From a checkpoint of a small transformer trained on Wikipedia.
Size: width 192, 3 heads of 64 (1 for keys and values), MLP 1024 SwiGLU.
Architecture: rotary positions, no biases in attention or MLP.
MLP neurons of a small language model. Each row is named by its layer, matrix (gate and up: input weights; down: output weights) and neuron, and shows model dimensions 64-191. Each number is 50 + 15 x the weight over its row's rms, rounded and kept within 0 to 99. A neuron's up and down rows have the sign that makes its largest values positive.
Before each neuron's rows, "fires on" lists the tokens most often at its 100 highest values on Wikipedia text that the model never trained on. A number after a token or word is its count.

fires on: " |\n\n" 43, ".\n\n" 27, ")\n\n" 9, "\n\n" 8, ").\n\n" 4
L3.gate357:46 33 64 45 45 43 39 40 55 48 62 52 46 41 32 65 43 45 46 72 35 33 76 44 57 42 58 43 36 61 21 41 42 65 41 42 66 53 61 59 25 31 41 64 53 35 58 45 50 19 57 33 24 32 84 36 02 15 50 56 83 64 46 48 50 84 43 51 53 75 72 52 57 31 52 27 67 34 65 74 63 65 67 77 51 20 63 40 41 29 39 76 20 40 26 69 59 34 59 40 32 48 51 35 54 39 56 38 41 57 47 62 24 28 33 59 49 42 39 69 61 62 47 36 64 50 56 50
L3.up357:51 69 46 60 37 41 53 51 37 62 57 47 43 82 37 60 64 46 73 15 56 69 81 49 45 47 62 56 64 67 57 68 26 73 39 33 53 51 60 47 40 75 39 68 49 53 49 54 55 08 55 63 57 53 37 55 35 44 25 45 50 47 66 53 68 57 51 46 44 66 87 52 61 68 48 40 69 52 72 18 36 42 74 58 65 76 55 61 43 54 48 64 73 54 28 74 54 56 50 60 54 73 00 20 56 61 29 38 38 64 75 50 41 62 62 38 69 67 49 47 37 37 48 59 58 70 58 24
L3.down357:59 54 35 56 60 56 61 41 51 46 49 51 50 58 48 48 52 21 46 73 37 32 57 73 44 44 72 60 69 45 19 65 47 99 60 33 45 54 60 48 54 71 43 56 43 56 44 55 73 46 68 29 72 58 51 47 27 27 62 44 57 41 41 57 36 44 48 54 27 35 69 59 46 59 70 57 58 51 56 37 33 79 61 40 88 53 46 43 31 36 84 48 54 39 49 42 54 62 22 36 48 53 51 23 69 36 42 64 67 57 59 45 57 39 64 52 51 55 38 50 60 64 75 43 60 55 35 44

fires on: " A" 15, "1" 13, " U" 13, " |\n" 12, " B" 9, "|" 5
L3.gate314:53 51 43 60 74 30 54 32 53 53 39 56 64 39 26 59 42 52 53 47 73 53 67 33 42 40 53 58 60 32 54 84 37 33 56 34 64 40 59 48 65 34 47 35 46 54 54 42 66 57 33 51 71 41 66 65 43 43 74 37 43 55 38 35 74 49 44 53 40 56 30 36 50 37 44 53 36 96 50 46 63 39 60 61 27 66 53 49 52 58 49 85 30 27 22 83 36 31 53 41 32 64 56 75 67 57 65 37 53 49 36 44 80 27 77 64 31 16 52 59 41 71 44 60 71 63 47 19
L3.up314:50 57 34 56 61 65 53 69 45 42 56 61 19 26 34 46 42 61 49 34 74 66 46 61 26 64 50 79 56 28 53 81 58 41 57 38 41 31 25 56 54 15 52 63 46 63 71 52 52 62 68 56 34 48 53 66 31 48 26 59 54 79 45 45 41 34 70 34 63 45 49 65 36 38 67 59 35 47 54 57 54 25 38 44 46 43 40 74 61 37 58 76 53 23 70 71 03 45 55 55 41 62 60 69 62 65 54 63 55 44 52 38 42 32 46 76 38 20 57 52 33 37 52 50 50 49 67 57
L3.down314:48 37 43 58 38 54 54 69 62 53 55 38 40 52 69 48 80 58 51 57 48 58 43 50 46 74 54 45 62 62 27 19 51 80 47 51 50 39 45 72 54 61 73 50 52 60 56 68 68 42 60 39 36 72 30 64 51 99 30 48 69 26 44 63 39 48 45 34 62 44 33 72 46 33 42 47 53 56 37 56 28 66 49 40 56 44 43 47 62 60 29 35 41 29 47 32 43 60 60 64 49 51 23 32 44 45 54 46 71 51 83 54 58 67 56 41 33 53 27 05 56 29 63 46 28 42 68 53

fires on: "us" 26, "is" 17, "es" 12, "e" 6
L3.gate699:53 55 54 38 23 52 76 38 55 73 63 49 61 62 46 83 66 74 73 47 69 53 73 55 71 58 42 44 44 51 30 22 57 60 79 67 29 29 48 54 58 39 55 60 39 59 56 51 43 33 41 71 42 06 57 37 52 37 58 65 47 48 26 39 53 64 74 70 51 58 52 44 34 42 76 51 43 55 79 46 39 50 34 51 57 43 54 43 47 52 45 53 46 67 64 69 45 59 31 35 37 37 63 11 35 21 50 44 46 46 71 82 70 24 42 43 27 65 32 57 43 46 64 73 47 51 44 49
L3.up699:60 19 34 51 20 51 70 55 71 37 47 47 32 60 42 29 47 26 57 24 39 38 54 75 76 39 41 36 62 48 72 55 54 59 49 57 58 59 92 68 27 54 34 55 56 70 62 52 56 30 48 56 58 43 40 65 57 56 65 60 52 50 55 27 64 59 71 33 69 29 50 54 54 61 45 34 11 46 49 32 53 65 40 49 64 51 52 62 36 54 46 49 64 37 40 66 41 55 46 57 47 52 32 35 37 42 35 57 44 39 49 53 46 20 63 45 47 55 56 46 63 71 94 51 29 22 26 16
L3.down699:44 80 55 43 56 47 62 43 42 30 42 19 72 43 51 48 44 35 50 45 58 65 53 64 39 65 78 60 42 66 47 54 21 78 37 59 21 45 45 63 69 66 52 37 50 78 73 71 41 44 50 36 78 69 60 28 32 68 59 67 61 84 56 29 53 52 38 36 55 37 51 57 61 51 27 30 48 73 22 51 46 36 74 64 44 44 33 61 52 34 93 46 54 51 67 22 60 59 46 47 47 55 77 74 54 39 61 40 70 60 39 45 66 63 41 32 68 51 30 01 41 49 38 40 53 58 69 59

fires on: " |\n" 37, "2" 10, "1" 9, " htt" 4
L3.gate484:70 66 57 80 45 34 53 43 37 42 43 76 55 39 38 39 37 57 47 27 66 36 67 51 14 29 84 65 48 34 42 83 53 36 68 30 34 49 24 55 65 55 22 41 20 41 49 45 61 62 66 48 61 36 52 63 38 51 29 44 60 60 42 66 54 64 33 62 32 37 69 46 43 54 80 42 64 58 49 26 75 30 34 72 45 53 76 77 45 61 63 62 73 11 37 63 51 34 34 28 32 47 45 62 69 53 84 53 30 32 55 46 59 41 45 46 33 57 43 63 74 53 33 32 67 50 62 41
L3.up484:60 52 54 73 56 56 51 84 30 55 55 90 64 28 47 60 31 89 60 34 67 55 47 86 35 57 62 58 64 24 50 25 59 42 59 52 58 45 29 59 55 18 26 61 27 59 31 62 40 43 34 52 54 35 50 76 54 49 51 49 77 44 41 35 46 46 60 52 59 45 61 73 59 72 61 60 43 65 63 66 33 40 42 46 54 54 28 54 58 68 51 54 66 49 68 59 30 49 62 63 63 42 42 71 69 39 72 63 40 21 59 43 62 51 63 47 50 45 35 58 50 26 24 44 51 25 52 57
L3.down484:51 49 67 29 57 74 60 75 44 42 63 41 49 59 70 44 25 66 81 68 48 41 16 50 48 61 46 55 63 69 63 22 26 47 46 59 57 43 78 58 33 55 67 22 61 72 54 46 46 38 66 41 27 53 59 59 77 73 38 44 48 56 51 58 48 14 59 49 55 33 25 50 53 40 21 59 43 53 70 55 51 57 49 32 55 34 20 24 61 39 69 26 10 53 70 64 62 65 61 42 77 52 58 55 34 40 43 63 68 74 55 45 50 57 45 55 61 40 66 45 25 52 42 63 31 50 67 63

fires on: ".\n\n" 44, "==" 27, "==\n" 9, " ==\n" 5, "\n\n" 4
L3.gate21:54 54 38 46 74 59 22 27 52 50 86 46 53 52 59 53 47 53 47 59 41 52 93 37 84 33 77 52 54 43 39 37 36 39 35 25 48 65 53 58 52 45 39 71 26 54 68 57 44 67 46 50 31 41 64 61 19 23 59 49 52 21 44 26 57 52 76 74 34 54 59 63 44 61 25 49 47 72 89 66 47 61 70 67 64 41 45 36 39 65 43 54 35 56 55 40 27 21 67 59 39 55 52 47 52 59 49 34 34 21 23 50 53 50 47 31 18 54 64 59 44 54 48 36 64 61 45 33
L3.up21:47 39 72 41 65 31 43 43 52 75 49 22 56 52 37 50 79 48 46 49 44 33 34 10 51 60 20 57 48 32 38 44 64 76 58 40 44 53 44 56 15 55 41 75 46 52 34 69 51 48 45 38 25 37 47 53 27 25 41 72 42 45 37 76 40 54 39 74 40 37 61 50 86 63 38 40 73 22 51 33 41 53 60 53 66 45 40 49 44 82 44 50 67 59 57 82 76 39 68 64 44 59 68 38 73 59 35 42 60 47 29 27 41 25 70 56 66 48 43 47 64 41 46 20 46 53 69 45
L3.down21:35 39 42 54 29 48 52 45 45 35 35 19 48 38 28 64 55 57 51 68 48 45 69 57 65 43 50 38 56 47 54 56 76 99 16 42 51 80 54 63 56 70 45 64 34 53 35 47 61 18 41 59 52 37 30 50 68 00 79 52 61 65 28 53 49 43 26 49 52 37 65 38 64 69 64 51 60 40 68 59 36 67 51 49 69 54 26 50 33 33 63 58 55 52 48 73 53 53 35 52 43 52 70 32 68 47 32 51 51 52 56 38 49 43 69 63 76 39 32 07 58 50 50 81 56 33 45 54

fires on: ".\n\n" 39, "\n\n" 18, " |\n\n" 15, ")\n\n" 7, ").\n\n" 6, " $" 6
L3.gate469:16 64 56 53 38 45 44 36 55 61 45 60 42 41 37 42 53 52 42 58 28 45 82 39 34 36 85 23 56 28 21 74 45 36 38 35 59 54 66 69 22 37 38 59 48 41 88 52 76 39 40 48 52 40 58 42 30 47 58 53 42 37 55 42 74 58 55 56 35 78 68 53 64 39 59 22 96 50 65 45 39 25 58 64 60 38 67 71 45 42 30 78 33 37 57 47 60 47 78 28 59 45 57 44 52 51 60 55 58 50 50 35 55 56 49 72 28 48 51 80 73 48 58 24 63 24 72 45
L3.up469:54 76 33 54 60 49 29 52 54 61 29 48 32 38 39 66 87 61 45 37 78 41 70 57 48 44 74 54 57 50 15 55 45 40 67 60 67 34 11 60 69 62 25 81 43 63 70 41 55 21 39 63 38 19 67 38 43 49 66 47 61 48 62 56 70 39 38 60 32 41 46 24 70 52 52 52 55 65 49 56 37 48 70 64 45 44 31 74 29 41 56 41 49 39 45 64 48 39 37 54 83 69 45 44 61 63 73 49 38 40 47 39 66 19 70 42 47 48 35 53 49 25 41 60 61 49 29 23
L3.down469:52 69 43 50 36 35 60 32 64 29 56 61 65 36 35 45 58 48 37 42 49 57 54 38 32 31 56 51 70 36 47 51 58 95 34 25 64 66 42 67 62 34 43 50 44 56 35 63 28 43 36 69 53 53 70 32 40 21 54 47 71 43 34 48 68 37 37 53 24 52 62 29 65 49 56 58 68 42 55 81 62 44 71 58 79 59 29 55 31 40 87 71 46 19 63 33 49 51 42 50 55 50 28 38 33 27 54 57 72 24 47 54 46 32 50 43 40 38 26 71 60 33 47 68 73 31 31 35

fires on: "a" 17, "us" 12, "ia" 11, " van" 8, "es" 8, "en" 7
L3.gate521:62 23 40 65 63 58 56 54 62 37 46 51 20 51 61 41 49 72 42 40 40 34 50 33 54 22 72 51 20 83 26 24 60 36 48 47 40 30 89 55 32 52 58 63 50 49 42 46 60 47 26 23 62 34 57 64 66 43 48 57 49 37 55 45 34 62 47 76 46 47 51 15 52 38 82 22 53 53 67 24 43 86 53 22 61 58 37 46 16 76 48 75 46 51 69 70 61 61 64 66 68 41 38 13 57 24 40 61 47 40 36 80 48 28 72 22 56 49 34 51 68 68 79 45 46 51 56 65
L3.up521:57 44 56 61 13 33 55 91 94 54 55 35 73 66 56 37 61 53 64 48 64 55 45 44 54 62 53 49 61 65 56 31 45 68 58 71 41 36 27 67 34 84 39 36 72 49 43 65 14 55 76 35 35 48 44 38 66 55 53 61 51 62 36 59 54 73 46 55 54 58 30 47 68 45 56 33 39 59 21 35 14 69 30 54 73 52 58 51 32 36 45 33 44 67 43 38 59 66 45 62 77 50 34 48 28 73 28 33 34 52 41 75 47 50 59 58 68 46 45 49 54 26 52 65 31 67 30 34
L3.down521:33 64 56 19 48 46 53 49 43 81 57 49 75 35 52 34 34 54 44 67 66 46 38 64 41 64 35 40 36 47 51 67 43 41 56 47 95 74 41 38 79 55 47 28 56 76 37 63 49 57 51 68 29 34 58 48 36 82 50 46 65 30 45 33 51 56 43 56 32 37 66 68 44 30 34 65 30 63 65 55 64 16 49 72 52 41 37 60 72 43 68 42 54 71 51 61 31 30 47 19 50 44 53 48 32 59 67 40 50 75 65 52 78 57 52 40 61 78 42 42 39 47 38 76 63 44 11 43

fires on: " |\n" 47, "\n" 19
L3.gate293:66 45 66 59 59 45 50 51 81 48 38 88 47 17 36 38 50 47 55 53 41 20 57 41 36 39 55 36 51 33 42 58 62 57 57 43 69 38 51 48 62 14 46 60 40 42 74 48 32 35 67 30 37 40 41 49 47 32 62 70 35 51 43 45 76 37 45 66 45 66 55 36 61 53 41 47 55 33 40 47 53 28 52 37 83 43 69 55 44 01 48 65 37 36 28 84 51 22 82 34 51 60 21 55 47 58 40 37 46 46 18 56 51 26 23 81 34 52 82 64 42 38 52 52 61 50 44 29
L3.up293:64 48 43 82 71 47 42 47 67 38 41 79 55 52 50 52 45 52 42 23 42 55 00 34 45 37 29 61 54 17 55 39 76 63 72 48 58 78 48 65 62 41 81 59 42 55 67 32 48 34 76 29 53 26 55 50 23 59 49 65 46 66 20 32 38 52 18 70 47 38 52 62 56 34 34 45 69 67 53 39 37 62 72 50 79 46 24 58 24 63 32 40 38 32 38 67 43 74 54 50 38 66 30 71 55 39 41 43 37 46 49 48 58 29 54 55 44 47 43 54 45 41 49 51 44 26 79 41
L3.down293:58 66 72 49 31 52 78 33 58 49 44 61 24 57 49 65 30 53 54 39 74 67 41 20 74 31 39 56 58 51 43 69 47 72 35 54 41 36 43 67 61 70 40 36 43 54 53 38 53 56 78 49 31 35 55 74 68 39 57 43 80 61 39 48 60 47 10 33 44 31 85 61 80 55 38 64 66 87 58 36 61 38 43 48 30 47 46 19 59 53 59 48 57 10 55 33 37 52 14 66 25 38 49 39 52 52 48 49 33 63 50 77 37 52 91 40 23 67 34 35 38 62 45 59 50 33 40 50